MLP neurons of a small language model. Each row is named by its layer, matrix (up: input weights; down: output weights) and neuron, and shows model dimensions 80-207. Each number is 128 + 24 x the weight over its row's rms, rounded and kept within 0 to 255.
After each neuron's rows, "fires in" lists the words (lower case) most often at its 100 highest values on Wikipedia text that the model never trained on.

L6.up216 [124 126 154 124  88 122  86  90 112 110 130 132 131 149 122 107 135 124 150 140 124 145 149 135 182 144 153 133 140 145  81 151 131  76 129 183 145 143 121  73 126 120  96 126 111 117 172 124  92 145 135 132 133 133 108 122 116 145 133 133 146 138  93 106 148 132 204 155 172 165 142 159  96 121 154 148 106 159 129 130 111 157 150 139 131 155 133 147 108 110 113 107 109 125 160 133 170 144 159 132 166 115 125  65 127  94 102 127 133 112 120 125 133 181 130 139 128 119 125 120 140 134 140 107 130 118 111 114]
L6.down216 [151 176 132 145 122  97 141 137 130 129 141 159  85  95 141  98 125 140 160 133 129 151 168 151 110 127  94 113 130 170 137 159 191 150 135 135 117 161 150 117 144 101 107 154 125 134 140 133  89 120 104 128 188 153  98 166 157 139 121  91 143 130 128 130 102 113  97 111 120 125 141 155 150 109 116 168 164 131 110 110 117 124 133 137 122 142 107  76 108  93  94  91 142 103 140 118 138 103 121 133  98 123 100  81 102 124 130  81 133 156 116 122 123 112 128 145 154 148 149  90 166 115 162 138 148  89 104 145]
fires in: "that", "theatre", "because"

L5.up758 [ 79 122 115 100  64 139 107 105 117 118 139  74 119 135 137 161 138 129 138 132 134 120 166 135  85 157 117 147 136 139  98 166 146 121 144 145 113 135 122 138 136 168  77 119 145 117 127 166 159 133 104 135  95 147 157 175 123 142 119 165  75 136 127 116 145  96 175 117 136 170 150 115 143 173 111 153 126 115 151 127 120 136  88 125 115 140 154 132 127 144 121 118 124 120 117 152 157 171 134 115 121 127 138  95 128 151 115 113 140 117 139 152 174 133 111 151 101 120  74 133 119 148 123  79 136  92 111 178]
L5.down758 [106 149 112 144 100 146 118 118 102  89 125 112 154  72 159 151 118 110 153 101 110 133 135 139 160 140 122 138 107 144  63 134 110 157 167 144 130 193 119 123 159 127 120 143 172 155 128 143 118 100 147 142 113 170 123 134 154 164 159 142 125 105  93 136 166 129 163 101 100 139 100 151 106 167 123 123 153 111  97 131 164  81 138 116 156 175 155 130 101  88 167 114 115 149 117 144 116 109 100 125 131 131 134 126 114 124 103 122 127 137 115 143 131 124 120 160 140  72 140 129 147 104 166  75 133 156 122 117]
fires in: "to", "it", "that", "they", "and", "sheet"

L4.up802 [170 164  97 145 166 136 125 118 106 162 175  81 148 114 153 151 150 109  98 110 150 102 126 107  90 144 153 113 107 116 105 131 124 129 120 153  86 158 154 151 119 143 122  92 156 102  92 154 145 134 136 150 137 192 146 164 112 121  92 113 139 116 102 121 123 108 137 115 123 146 140  95 136 127 159 120 115 153 146  95 115 116 150 110 135 121 139  98 131 100 106 112 160 145 121 151 156 154 124 127 124 131 122 128 120 135 130  84  87 111 117 126 143 160 159 101 129 174 110 148 135 129 113 134 122 124 107 119]
L4.down802 [136 136 133 124 104 122 128 120 110 128 145 130 140  99 187 119 100  82 100 132 128 165 149  90 148 134 116 108 101 118 143 140  96 150  96 122 114 117 140 145 108 129  85  95 147 130  76 162 133  78 136 163 127 141 155 143 148 127 137 149 167 134 113 122 177 109 164 101  98  97 115 137 142 157 129 141 123 102  68 133 170 161 154 123  94 107 160 127  86 115 154  99 168 148 118 103 110  96 131 148 127 156  94 145 154 115 117 127 118 135 153 133 154 158 116 142 114  95 114 172 108 130 157  76 155 165 152 116]
fires in: "has", "have", "quintus", "having"

L4.up264 [140 128 117 117 116 114 147 173 165 160  97 100 136 152 117  89 114 112 141 140 132 148 138 129 156 101 125  95 146  91 105 119 163 176  71 125 110  75 114 111 117 145 140  72  97 126 136 112 154 109 134 120 113  98 132 103 110 131 140  98 123 167 122 107 131 142 152 137 107 103 152 117 118 134 165 116 107 136  89 125 115 114 110 169 134 106 108 168 137 131 149 116 117  75 124 133 124 155 169 109 152 147 181 129 133 154 127 149 140 107 134 155 113 133 151 100 109 102  71 101 128  96 187  85 191 129 131 122]
L4.down264 [110 121 141 159 131 149 109 146 136 144 122 129 155  59 166 104  94 151 126 124 139 161 131  84 109 143 100 118 127 111 125 121 124 150 104 106 146  97  97 141 118 127 133 120 134 161 124 172 134 131 106 131 134  89 105  87 118 161 130 123 121 108  97 115 131 141 110 137 115 117  89 167 118 165 117  79 113 159 169 176  94 137 129  90 157 153 128 133 141 145 123 150 109 164 129 157 115 134 178 129 181 118 148 126 132  88 141 118 159 132  96  97 136 139 111 133 144 110 137 148 125  90 147  99 107 155  94 130]
fires in: "of", "chicago", "among", "daniel", "chris"

L8.up504 [165 143 101 132 153 119 115 144 184 122 131 120 111 149 144 133 108  83 111 126 100 141 115 113 113 144 145 132 112 146 119 124 119 101  95 129 156 141 147 128 115 154 141 107 174 144  78 147 112  96 140 107 129 146 140 140 130 128 102 136 106 164 120  98 118 117 122 141 129 125 113 114  74  73 120  80 124  44 126 100 171 170 104 151 130 137 129 116 123 142  83  63 121 118  59 117 110 153  99 129 105  97 111 174 187 130 141 127 144 138 138 143 140 110 176 130  81 128 132 134 155 119 156 153 129 151 129 108]
L8.down504 [121 127  76 128 152 109 120 109 181 148 132 118 120 166 112  88 133  78 117 121 171 118 153 128 146 178 100 134 115 135 116 116 121 135 107 115  84 136 180 135 127 124 118 161 109 151 132 152 153 118 185 113 141 120 129 118 136 182 137 134 115 167 167 169  88 119 147  92 172 124  92 153 175 114 142 153 128 140 137  88 100 100  87  90 114 146 152 133 117 136 114 174 103 127 139 126 133 101 151 124 150 141 114 123 156 121 173 135 139 155 126 130 141 156 164 138 150 124 133 135 103 115 141  88  98 100 130 134]
fires in: "or", "and"

L6.up25 [147 121  71 139 111 129 177  83 173 148 111 145 122 170 110 120 111 140 102 125 114 125 152 129  98 146  85 104 129 117 108 146 122 154  85 131  99 135 151 105 106 110 184 129 116  76 137 142 151 102 119 125 122  90 123 120 135 158 179 119 130 118 120 137 150 130 177 146 142 134 156 162 123 157 117 110 142 187 142 153  87 102 145 123 158 157  98 167 132 120 154 138 108 150 125 174 118 143 125 166 142 159 118 110  96 163 140 143 134 165 145 140  96 149  90 120 154 112 114 125  82  90 153 141 124 122 115 145]
L6.down25 [105 127 134 127 111 142 143 148 164 106 109 134 153 124 155  93 109 103 135 186 172 134  92 113 171 117 119 104 108 139 112 118 129 142 143 125 120 140 118  87 146  78 128 126 125 137 153  99 144  73 142 132 134 157 134 136 112 145 116 139 127 140 157 127 136 117 144 103 133 144  69 114 130 136 124 124 114  95  95 123 156 133 117 125 115 142  88 152 131  87 134 161 150 115 126 116 114 120 176 129  87 154 152 118 183 112 145 146  87 133 119  91 125 162 159 119 128 172 144 120 142 191 132  92 142 116  99 108]
fires in: "of", "within", "for", "participation"

L9.up586 [123 127 116 130 122 104 125 126 151 129 161 124 125 153 127 164 108 152 152 189  76 112 131 148 122 134 101  97 111 104 109 126 128 124 168 103 113 125 110 131 119 117 105 160 143 169 121 114 147 119 157  87 117 119 169 151 136 126 151  97 157 130 156 133 147 107 128 109  92 118 102 118 125 114 104 111 135 122 163 116  93 140 150 146  91 143 120 174 103 134 112 118 140 162 173 164 107 105 168 147 155 139 114 129 104  85 116 116 138 161  70 132 116 158 125 142 134 106 123 111 147 115  66  90 126  88  91 138]
L9.down586 [150 126 145 116 121 146 121 133 110 166 138 134 155 111 205 108 149 107 104 106 113 132 108 109 129 149  99 106 119 109 173  89 135 158 110 135 110 148 125 155 160 133 139 103 155  97  73 163 115 139 103 137  97 133 119 140 124 154 141 105 114 134  91 122 155 112 126 182 113 169 100 125 124 153 138 116 124 137 123 103 137 142 101 144 106 162 119 154 114 171 149 136 154 182 102 121 173 145 149  96  93 121 113 102 104 119 107 181 124 107 139 158 129 182 117 120 152 154 107 112 111 118 128 139 140 117  97 203]
fires in: "the", "of", "a", "love", "that", "my"

L9.up459 [163 164 107  94 150 114 121  90 115 107 135 169 106 123 117 128 158 102 125 124 108 142 116 128 134 133 142 143 130 141 108 127 121 123 147 141 126 119 114 178 150 181 113 121 137 145 130 161  94 161 140 110 152 163 141 146 131 111 115 107 146 110 123 151 144 107 112 110 124 146 137 109 101 161 129 111 185 113 129 125 117 140 117 136 128 168  99 132  98 128 115 135 142 114 109 126  96 152 126 111 134 121 139 121 113 116 161 121 121 122 107 181 144 155 118 123 140 121  67 122 137  46 135 128 110 106 155 181]
L9.down459 [136 156 125 172 148  74 127 123 116 176 147 122 128 137 127 112 126  87 115 114 151 125 146 142 137 127 102 107 138 110 121 120 152 169 105 124  88 110 137  98 120 123 127 145 105 138 110 144 126 147 155 187 109 122 139 126 119 132 145 143 144 190 108 137 109 129 113 157 160  75 150 156 137 121 116 114 102 161 126 122 113 132 126  70 131 132 154 116 125 144 139 139  99 143 110 136 123 128 102 127 147 146 154 146 136 102 154 145 116 153 144 138 173 157 153 100 169 134 131  96 137 151 115 120 148 167 147 106]
fires in: "and", "outstanding", "by", "where", "born", "she"

L9.up363 [ 86 133 118  99 144 143 140 136 151 155 107 146 122 102 128 152 153 153 127 171 156 151 110  86 129 147 107 101 130 152 120 141 169 148  91 132 114  93 143 121 120 129 185  74 115 134 111 121 128 132 178 127  98 119 125 128 108 133 106 111 130 151 172 117 121 128 160 147 158 138 133 182 117 111  78 168  80 115 115 148 146 113 127 139 152 126 155 133 134 147 111 157 142 115  98 166 112 179 148 120 163  95 116 137 121 128 156 119 112 123 106 117  46 145 133 113 128 107 114  85 155 123 137 146 146 137 124  63]
L9.down363 [129 164 123 147 127 156 107 115  95  82 120  88 100 126 118 125  67 111 186 128  96 115 105 151 135 117 109 113 107 126 112 120 148 120 113 103 146 188 133 105  93 121 140 190 122 159 146 131 162 111 110 123 145 148 115 130 142 102 122 124 117 157  89 137 133 101 153 132  91 150 125  96 133 145 178 157 124 127 175 137 159 171 164 125  87 150 119  97 142 116 110 106 120 138 107 101 156  90 145 160  68 165 102 138 135 133 115 156 110  98 151 156 135 105 139 142 145 175 151 110 104 102 151  88 120 138 126 171]
fires in: "a", "of", "the", "passes", "vocals"

L4.up673 [ 97 134 122 135 140 150 148  93 138 139  87 167 104 171 105  71 145  95  97 124  99  95 134 142 156 130 155 111 172 117 162 142 122  81  89 114 106 105 116 135 111 114 174 106 146 136 174 145 163  82 161  92 114  94 110 136 114 115 133 113  82 121 121 113  89 156 141 133 155 134 172  79 121 148 141 125 148 142  86 117 151 134 154 128 120 141 153 154  90 136 146 133  93 150 122 105 144 149 142 114 149 140  96 161 119  74 117 108 110 133 155 206 166 131 146 151 131 119 148 162 159 106 123 124 104 118 130 125]
L4.down673 [143 134 118 124 104 124 177 139 116 138 147  94 120 145 104 125  96 128 148 131 106  98 151 126 134 112 165 151 106 164 115 121 155 121 134 116 133 145 142 124 131 168 101 103 162 140  78 152 118 159 141 166 161 112 153 132 113  95  55 123 111 127  88 137 131 147 114 112  76 114 124 111 132 156 133  98  93 128 108 161 161 109 111 160 131 130 201 126  76 118 116 103 142 136 162 112  81 110 141 115 139 135 130 133 138 135  78 183 131 125 132 133 140  99 140 140 139 151 134 150 133 123 101 173 150 150 151  95]
fires in: "then", "these", "them", "year"

L6.up139 [105 172 118 119 153 161 114 117 133 134 169 134 107 154 108 153 167 144 112 115 110 149 149 106 129  99 119 116  50  97 153 141 103 136 136 129 144 151 130 158 142 149 107 150 132 186 118 135 111 136 152 109 122 114 104 130 117  64  78 121 112 104 111 107 122 131 126 125 115 125 137 173 138 136 150 120 106 118 125 162 182 112  97 100 119  94 117 110  89 134 115 103 124 144 119 137 124 173 140 121  79 144 147 129 142 134 136 141 127  96 157  98 157 126 162  94 100  96  89 153 171 153 153  82 134 136 132 147]
L6.down139 [148 156 123 146 104 139 109  81 157 108 135 147 146 144 141 149 148 108 109 167 120 161 147 118 139 125 138 112 124 100  79 175 137 100 114  98 144 145 124 127 142 115  81 141 142 131 124 182 124 103 172 172 153 154 104 145 142 123 121 125 141 163 126 141 101 120 142  83 132 164 113 155 151 101 142 123 146 136 115 167 146 119 102  96 117 135 182 136 147 139 107 166 148 112  72 146 119 145  97 124 100 129  94 109 104  77 127 127 137 143 122 144 146 121  97 133 131 122 115 143 116  93 135 112 174  92 117  72]
fires in: "or", "then", "and", "to"

L8.up217 [ 87 147 154 129 205 109 139 114 110 138 141 141 141 106 124 172 158 139 148 144  99 118 139 171 121 103 162 126 164  95 120 157 151 134 157 114 105 158 132 158 129 142 134  90 152 147 119  85 108 109 157 147 104 178 142 144 124 159 121 151 109 144 135 105 155 118 131  83 117 153 135 123 149 179  87 150 149 112 136 139 116 145 136 134 135 127 126 159 129 149 155 153 113 170 104 135 105 164 118 117 108  80 173 170 137 118 130 103  86 111 131 169 164 139 124 124 140 159 103 150 109 145 118  73 109 118 131 157]
L8.down217 [103 108 117 133 106 179 124 156 133 121 146 154 111  68 123 119 129  77  86 138 158 130 115 119 138 123  96 102 127  87 100 123 123 128 132 102 127 153 137 102 141 117 106 136 125 130  70 145 159 111 110 154 132 134 125 122 102 129 193 124 136 106 128 129 134 116 121 102 135 106 100 105  92 153  98 162 146 133 148 129 132 108 142 124 108 122  91 105 107 135 162 120 138 126 130 163 127 113  90 107 128 140 139 132 173 129 125 145 129 157 111 158 110 155 130 207 170 171 127 103 141 117 136  99 147 140 120 110]
fires in: "he", "which", "she", "that", "who"

L6.up723 [116 155 141 116 136 124 150 153  98  96 154 129  97 131 142 101 159 103 183  96 103 119 128 145 117 107 111 160 128 124  79 104 149  80 131 132 122 141  62 127 168 150 106 136 131 165 132 149 125 128 131 153 108 136 151 164  98 160 118 112 117 120  83 148 144 144 134 108 170 139 170 110 159 184  93 134 110 181 133 131 115 146 135 130 114 137 142 121 141 152 154 112 137 150 123 152  82 108 110 114 129 122 145 166 125 138 159 149 117 123 109 104 142 151 111 122 109  64 124 123 146 113 105  60 108  95 118 139]
L6.down723 [ 77 140 119 151 148 157 123 155 130  89 122 128  97 129 135 128 122  92 161  88  79 145 116 141 134 111 130 187 124 156 138  88 143 158 159 126 139 126 107 129 163  89 101  94 136 173 137 122 165 143 137 146 127 194 129 188 118 134 128 138 119 105 115  98 151 154 153  99 193 151 119 109 169 122 117 186  89 135 141 120 129 127 143 152  87 148 102 144 159 121 124 154 128 133 158 181 104 118 118 117 107 104 163 105 131 113 133 110 165 108 103  81 121 170 110 101 132 116 164 114 115 111 140 135 141 124  95 107]
fires in: "that", "the", "what", "it", "which", "item"

L8.up848 [149 158 116 155 120  95 133 149 122 112 151 130 133 149 143 109 112 122  65 118  91 124  80 100 137 126 117 144 118 119 138 159 159 134 141 133 142  93 168 100 147 148 103 142 137 129 126 120 130  95 121 117 144  78 182 128 113 110 110 115 123 152 131 157 133 148 125 123 169 130 139  83 134 177  78 119 122 131 122 125 163 140  88 135 167 104 113 102 152 149  99  55 158 123 107 100 129 116 124 103 153 151 154 112 108 106 142 112 120 162  88 130 131 161 126  87 143  88 123 184  95  85 136  88 115 126 109 137]
L8.down848 [141  88 109 112 121 134 102 127  83 119 111 109 172  93  88 140 159 128 138 125 118 116 131 133 121 120 143 177 129 110  98  98 161 118 126 123 147 101 109 116 134  91 119 122 128 172 152 105 138 122 170 118  59 124 159 151 120 118 149 133 144 128 141 136 158 175 122 126  86 116 134 108 150  96 123 123 121 101 108 175 111 149 150 116 132 157  77 186 125  86 187 151 123 152  89 133 131 126 104 126 114 110  93 154 140 146 101 173 165 116 143 109 128 176 115 132 139 100 163 132 103 146 112  87 129 128 142  74]
fires in: "of", "that", "as", "what", "among"

L5.up593 [ 75 137 151 130 122 137 124 110 121 114 140 113 176 143 153 110 114 122 132 130 127 155 138 133 100  91 123 121  96 107 125 128 159 142 124 121 157 122 115  83  84 136 103 121 170 114 180 146 107 110 138 175 114 181 156 120 133 158 107 152 109 145 163 102  95 138 122 196 116 148 134 125 148 177 150 133 119 119 119 159 113 148 150 135 128 115 107  89 163 137  91 139 143 135 136 170 152 152 116 126 115 127 120 148 157  96 155 131 156 145  85 117 143 135 132 125 154 153  78 153 108 141 153 107 170 103 123 132]
L5.down593 [146 160 110 103  92  84 142 121 115 102 158 133 176 110 130 127 118 139 164 169 140 160 122 126 105 165 132 128 140 128 148 131 145 133 130 117 151 128 138 100 112 125 159 122 106 165 121 119  94 102 149 130 161 110 140 170 120 126 133 124 120 170 103 159 127  93 145 124  96 137 130 178 145 139  73 157 145 125 135 137 115 114 154 132 108 162 104 126 117 100 109 105  83 169 150 158 138 102 106 114 136  91 133 128 110  96  98  98 108  86 117 185 101 141 140 123 140 105 131 121 133 158 153 118 126 107 101 107]
fires in: "that", "which", "when"

L4.up792 [110 109 172  97 131  89 164 156 111 123 148 123 150  95 139 162 179 143 148 108 133 142 151 164 104 133 109 145 120 109 140 155 118 104 143 169 184 101 104 136  58 151 129 133 111  98 124 129 128 119 136 108  91 135 141 141 126  99 129 117 126 126 119 132 135 130 116 158  77 135  87  86 142 150 113 163 120 124 131 144 126  95 135  94 132 121 157 102 128 119  90 120 154  79 123 110  85 148 156 120 198 147 115 103 121 135 124  93 135 118 119 154 124 157 134 157 194 154  83 131 171 128 138 127 116 115 130 121]
L4.down792 [ 89 155 145 144  94 125 114 161 110 140 163 147 161  88 106 173 105  82 137 144 120 137 154 131 129 119 150 121 127 125 112 132 119 112 175 109 147  97 111 117 162 107 113 100 106 122 144 136 111  94 128 169 126 123 109 159  88 140 156  96 140 130  98 104 151 140 170 114 137  87 126 108 129 208 130 111  99 114 108  96 140 153 129 134  93 145 145 109 107 191 120  97 108 165 122 128  94 154 124 150 107 170 123 123 126 144 100 160  93  61 111 117 153 162 136 107 134 164 112  90 113 117  99 147 131 124 145 137]
fires in: "has", "have", "industry", "industrial"

L8.up836 [112 139  99 140 115 107 145 126 156 111 140 172 113 127 149 106 169 150 149 140 128 124  82 175 132 101 111 106 137  51 128 117 109 166 155 148 152 143 122 130 134 138  75 130 153 141 107 155  85 153 129 118 169 115 128 167 122 100 141 116 104 156 144 151 163 164 147 112 123 158 146  95  98 163 131 104 141 158  86 130 119 183  62 127 125 144  98 148 128 144 129 142 164 159  96 104 118 123 164 123 138 118 188 111 164 148 156 136 108 108 120 159 125 154  97 119 101 105 150 133 128 141 141 122 142 137 110 189]
L8.down836 [122 142 136 116 104 167 125 139 130 117 142 114 118 102  98 134 159 146 128  95 162 143  87 130 131  84 132 158 149 137 135 120 157 159  90 118  93 127 164 131  86 122 144 157  90 121 127 125 120 118 132 131 105 116 140  94 124 137 110 118 135  95 109 133 122 118 121 132 147  95 130 105 143 120 116 164 124 149 146  97 148  78 140 137 109 126 122 148 136 133 144 172  96 138 108 155 165 138 122 157 133 137 115 195  80 139  71 159  98 119 133 147 159 129 126  81 169 150 117 140 164 103 102 142  78 109 141 100]
fires in: "the", "s", "a", "at", "its", "rebounds"

L8.up20 [ 92 103 137 159 126 110 167 125 181 129 118 141 147 134  83 173 126 117  99 135 111 104 129 133 130 144 122 147 158 135 117 152  84  91 105 131 141 104 105 108 135 144 167  67 121 120 142 124 151 158 147 125 168 103  83 121 127  75 111 117 122 106 158  96 141 111 154 150 173 120 142 145 131 131 138  87 143 184 154 114 125 164 112 126 132 106 117 171 110 100 141 122 100 128 125 123 124 148 180 142 135 140 105  97 115 167 142 134  80 121 108  95 135 104 132 130 102 110 130 138 136 138 129  97 149 174 147 139]
L8.down20 [161 138 125 169 100 132 112 100 120  77 134 123 160 133 119  90 122 127 129 135 168 143 112 144  79 120  86 152 148  86  95  80 158 128  67 129 156 112 137 124 139 112 110 160 132 141 130 107 148 143 161 127 149 135 101 146 145 149 115 126 111 115 112 132 148 102 128 141 120 156 147 164 122 127  86 115 163 113 150 107 165  91 113 166  87 145  92 137 135 110 145 157 152 113 124 124 167 121 156 137 157 129 163 106 169 109 149 143 108 102  89 119  96 128 130  86 140 139  96 123 119 165 169 108 114 161 120 127]
fires in: "of", "to", "with"

L4.up392 [146 135 154 150  51  96 170 122 146 114 116 144  96 122  94  84 130 119 108 173  90  96 153 119 106 130 120  89 142 128 122 132 120 125 143 158 134 134 129 173 104 124  76 107  69 149 113 117 152 117 120 151 101 115  94 129 102 153  89 123 107  96 149 115 192 183 131  98 135 136 114 151 184 103 117  69  90 131 127 109  95 187 120 154 117 113 126 150 102 108 151 107 122 102 142 180 121 135 149 124 142 118 100 107 125 152 160  92 128 124 123 129 127 150  97 159 127 109 128 138 122 141 160 131 158 123 128 110]
L4.down392 [101 141 156 131 193 143 114 141 127 125 101 131 140 127 137 131 169 110 110 116 184 158 120  74 147 168 116 109  96 149 116 128 132 114 106 109  96 103 116 110 166 123 174 133 133 169 138 133 117 134 111 138 157 110  89 162 138 107 139  93 124 160  90 162 133  97 128 116 113 159 121 120 108 142 166 150 112 115 121 114 121 114 143 123 182 135 119 102 149 142 100 128 109 115 103 113 106 126 111 127 114 116 132 112 176  94  84 158 121 148 137 132 130 117 103  74 142 141 111  94 124 119 134 136 106 168 104 138]
fires in: "of"

L5.up829 [132 175 135 120 173 133 127 130 118 155  90 146 136 155 152 127 114 115  70 113 110 140 126 179 127 142 112 103 155  90  77 121 108 105 149 106 113 149 129 103 184 133 138 142 116 148 134 119 103  90 152 146 133  81 133  83 119  99 146  75 150  94 133 121 128 130 128 142 156  95 130 104 120  77 109 143 124 128 158 151 111 129 148 121 134 112 138 101 119 141 124 102  46 159 104 158 134 163 126 145 136 164 115 137 159 112 120 146 118 122 140 105 100 112 131 161 137 123 103 149 118 135 138 168 147 101 108 131]
L5.down829 [ 86 112 121 124 160 147 126 127 110 150 109  93 111  81 138 162 153 131 121 144 129 157 140 100 126  77 124 111  94 114 111  68 129 156  90 137 162 110 156 120 130 130 111 136 157 127 128 152 134 124 129 153 112 173 151 148  98 169 100 151 146 107 138 137  95 109 152 133 156 141 159  66 111 129 160  95 117 122 180 134 161 144 145 142 105 114 109 112 113 132 106 159 167 139 102 120 101  89 168 123 120 131 126 163 135 131 119 124 121 114  98 141 167 122 142 116 128 141 145  81 136 130 100 110 111 110 135 111]
fires in: "they", "then", "them", "t"

L5.up992 [ 48 152 153 138 103  90 125 108 151 156 114  99  86 121  73 108 148 128 117 126 136 166 156 164 140 134 133 103 123 174 113 128 157 141 122 167  96 141 129  94  99 127 116 135 125  94 136  90 149 132 141 179 125 108 137 141 123 138  98 165 126 174 117 112  90 150 146 211 135  96 132 105 122 125 161 145  98 100 155 132 117 120 152 107 119 140 138 150 129 134 112 138 127 118 142 133 104 100 120 143 103 118 135 111 145 122 138 131 148 130 100 129 160 152  81 116 150 145 125 169 156 117 120 120  92 121 159 106]
L5.down992 [117 163 142 133 142  68 117 187 143 155 145 123 108  95 115 141  89 170 162 198 126 139 148 116 158 112 137 123 103 180 134  83 154 119 155 175 116 122 114 113 113 133 147 144 111  89 145 104 115 153 124 177 150 147 100 147 120 153  85 140 145 135 101 149 156 115 122 129 106 107 132 126 107 144 147 121 104 141 146 109 132 174 120 119 133 141 102 127 127 134 110 112 126 137 122 149  63 123 115 151 132  97  88 122 135 106 158 119 131 126 110 115 136 127 135 125 147 165 139 121 142  92 146 110 107  82 102 112]
fires in: "that", "described", "states", "saying", "stated"

L12.up361 [132  92 103 111 119 169 126  97 142 142 108 159 129 158 157 120 115 116 170 144 132 132 129 142 136 117 117  64 149  97 126 163  93 145 100 147 105 122 125 169 120 179 142 116 151 124  79 176 142 121 153 103 119  99 137 153 124 175 168 117  54 164 142 120 143  93 117 134 107 157 158 152 159 119 136 134 109 111 120 136 181 118 134 151 122 115 108 117 144 114 131 163 102 116 115  84 155 158 132 152 113  89 137 141 119 109 159 137 129  76  87  83 122 126 149 116 131 149 110  79 125 158 151 120 136 114  81 150]
L12.down361 [139 166 162 124  98  78  96 162 147 143 141 117 114  92 136 142 115 124 153 103 108 140 101 115 117 126 159 156 136 117 129 114 168 114 122  99 154 134 122 103 149 148 141 134 154 115 120  66 133  84 132 103 117 141 140 127 104 168 114 153 122 131  80 133 103 113 115 129 106  96 139 147 106 157 143 125 131 114 114 123 143 126  87 114 105 132 114 180 170 136 111 129 117 121 133 158 140 100 145 143 122 160  96 158  96 144 151 111 146 123 136  96 136 103 105 150 137 153 153 170 143 101 123 117 107 127 131 147]
fires in: "a"

L12.up537 [153 149 105 128 127 116 113 128 126 112 168 115 154 151  76 144 129 189 105 142 100 156 103 145 104 129 153  84 149 122 102 150 146  68 170 166 160 126 179 148 146 168  99 142 118 109 132 126 179 129 103 103 116 136 103 102 134 110  95 102 114 108 122 149 173 144 111  86 109 154 127 160 111 144 109 133 123 133  81 135 137 169  94 165 120 132 107 133 148 115 185  93 127 128 123 136 132 137 149 124 118 156 103 136 137 136  76 120 159 119  88 117 140 163 151 113 130 111 110 118 145 169 151 146 115 156  99 133]
L12.down537 [ 89 108  91 141  83 131 109  85  91 122 152 147 103  98 126 123  85 108 116 114 139 125 171 135 167 132 151 123  71 135 140 121 125 111 115 109 119 113 135  96 147 101 127 132 126 160 177 138 169 198 119 139 127 116 118 170 134 133 132 143 115 129 145 144 114 116 168 113 148 115 104 151 189 141 146 128 130 145 138 158 104 163 124 117 126 105 153 128 103 103 157 129 117 166 114 115 143  83  95 131  96 139 149 122 124 120 126 101 158 114  87 144 118 136 128 130 149 127 147 112 138 141 124 145 160 161 148 116]
fires in: "in", "during", "of", "since", "by"

L4.up393 [ 89 204 111 117 201 135 134 108 174 101 174 149 158 108  92 141 139  92 122 145  88 147 147 111 107 147 152 142 109 141 143 119 124 106 136 126  85 139 139 117 111 135 116 113 120 138  96 141 132 182 125 140 112 143 157 154 121 124 190 128 117 148 107 126 133 129 152  95 143 141 100 116 134 145 150 135 166 145 100 116 115 155 147 131 115 139 138  85 147 165 136 145 105 142  75 104 156 198 134 115 167 142 128 138 105  97 113 161 112  97 135 158 124 118 163 134 120 104  93 127 112 120 129 100 126  73 140 143]
L4.down393 [114 129 100 132 132 105 129 125 129 104 140 149 144 124 135 169 104  91 168 108 148 137 134 135 116 101  92 108 127  93 121 141  85 110 145 135 134 151 150 148 115 124  87 170 120 112 147 154 135 137 107 141 107 152 126  47 126 148 133 169 139 114 144 118 133  88 132 104 133 127 122 138 148 116 111 162 147 112 132 149 104  77 164 109 102 129 160 130  98 102 101 121 168 122 111 130 152 117 109 139 124  83 106 170 133 132 131  61  92 139 134 151 137 182  95 155 151 144 156 143 174 139 108  78 126 116 123 133]
fires in: "who", "he", "three", "whole"

L3.up977 [ 63 161 154 103 139 108 101 136 159 152 122  96 133 122 100 142 134 161 103 116  90 120  92 120 132 127 159  97 109 181  90 110 138 145 118 121 135  96 114 131 111 142  86 136  94 139 140 108 120 115 147 143 111 126 146 134  95 144 101 153 105  87 147 107 144 127 114 111 165 100 137 124 114 132  85 136 117 141  95 133 187 112 106 199 166 125 125 149 128 130 158 105 111 154 149 152  93 110 169 158 124 161 107 165 150 105 122 199 104 135 132 151 150 111  99 163  92 138  95 149 139 149 140 136 154  64 117 113]
L3.down977 [119 117 116 149 107 133 161 166 126 129 112 145 119 116 124 132 122  93 127 120 110 130  85 126 138 149 107 126 127  74 100 118 149 103 158 129 119  97 102  88 127 127 148 130 129 106 167 178 122 141 133 140 135 187 125 117  90  90 159  88 102 121 110 105 114 116 134 141 112 148 144 126 164 130 125 126 159 131  86 128 104 139 124 128  92 118 142  92 142 114 140  83 138  97 101 113 116 152 113 127 113 130 164 118 168 139 142 144 168 146  98 141 126 115 144  51 116 126 102 124 145 121 122  83 111 138 147 122]
fires in: "this", "time", "then", "literature", "it", "that"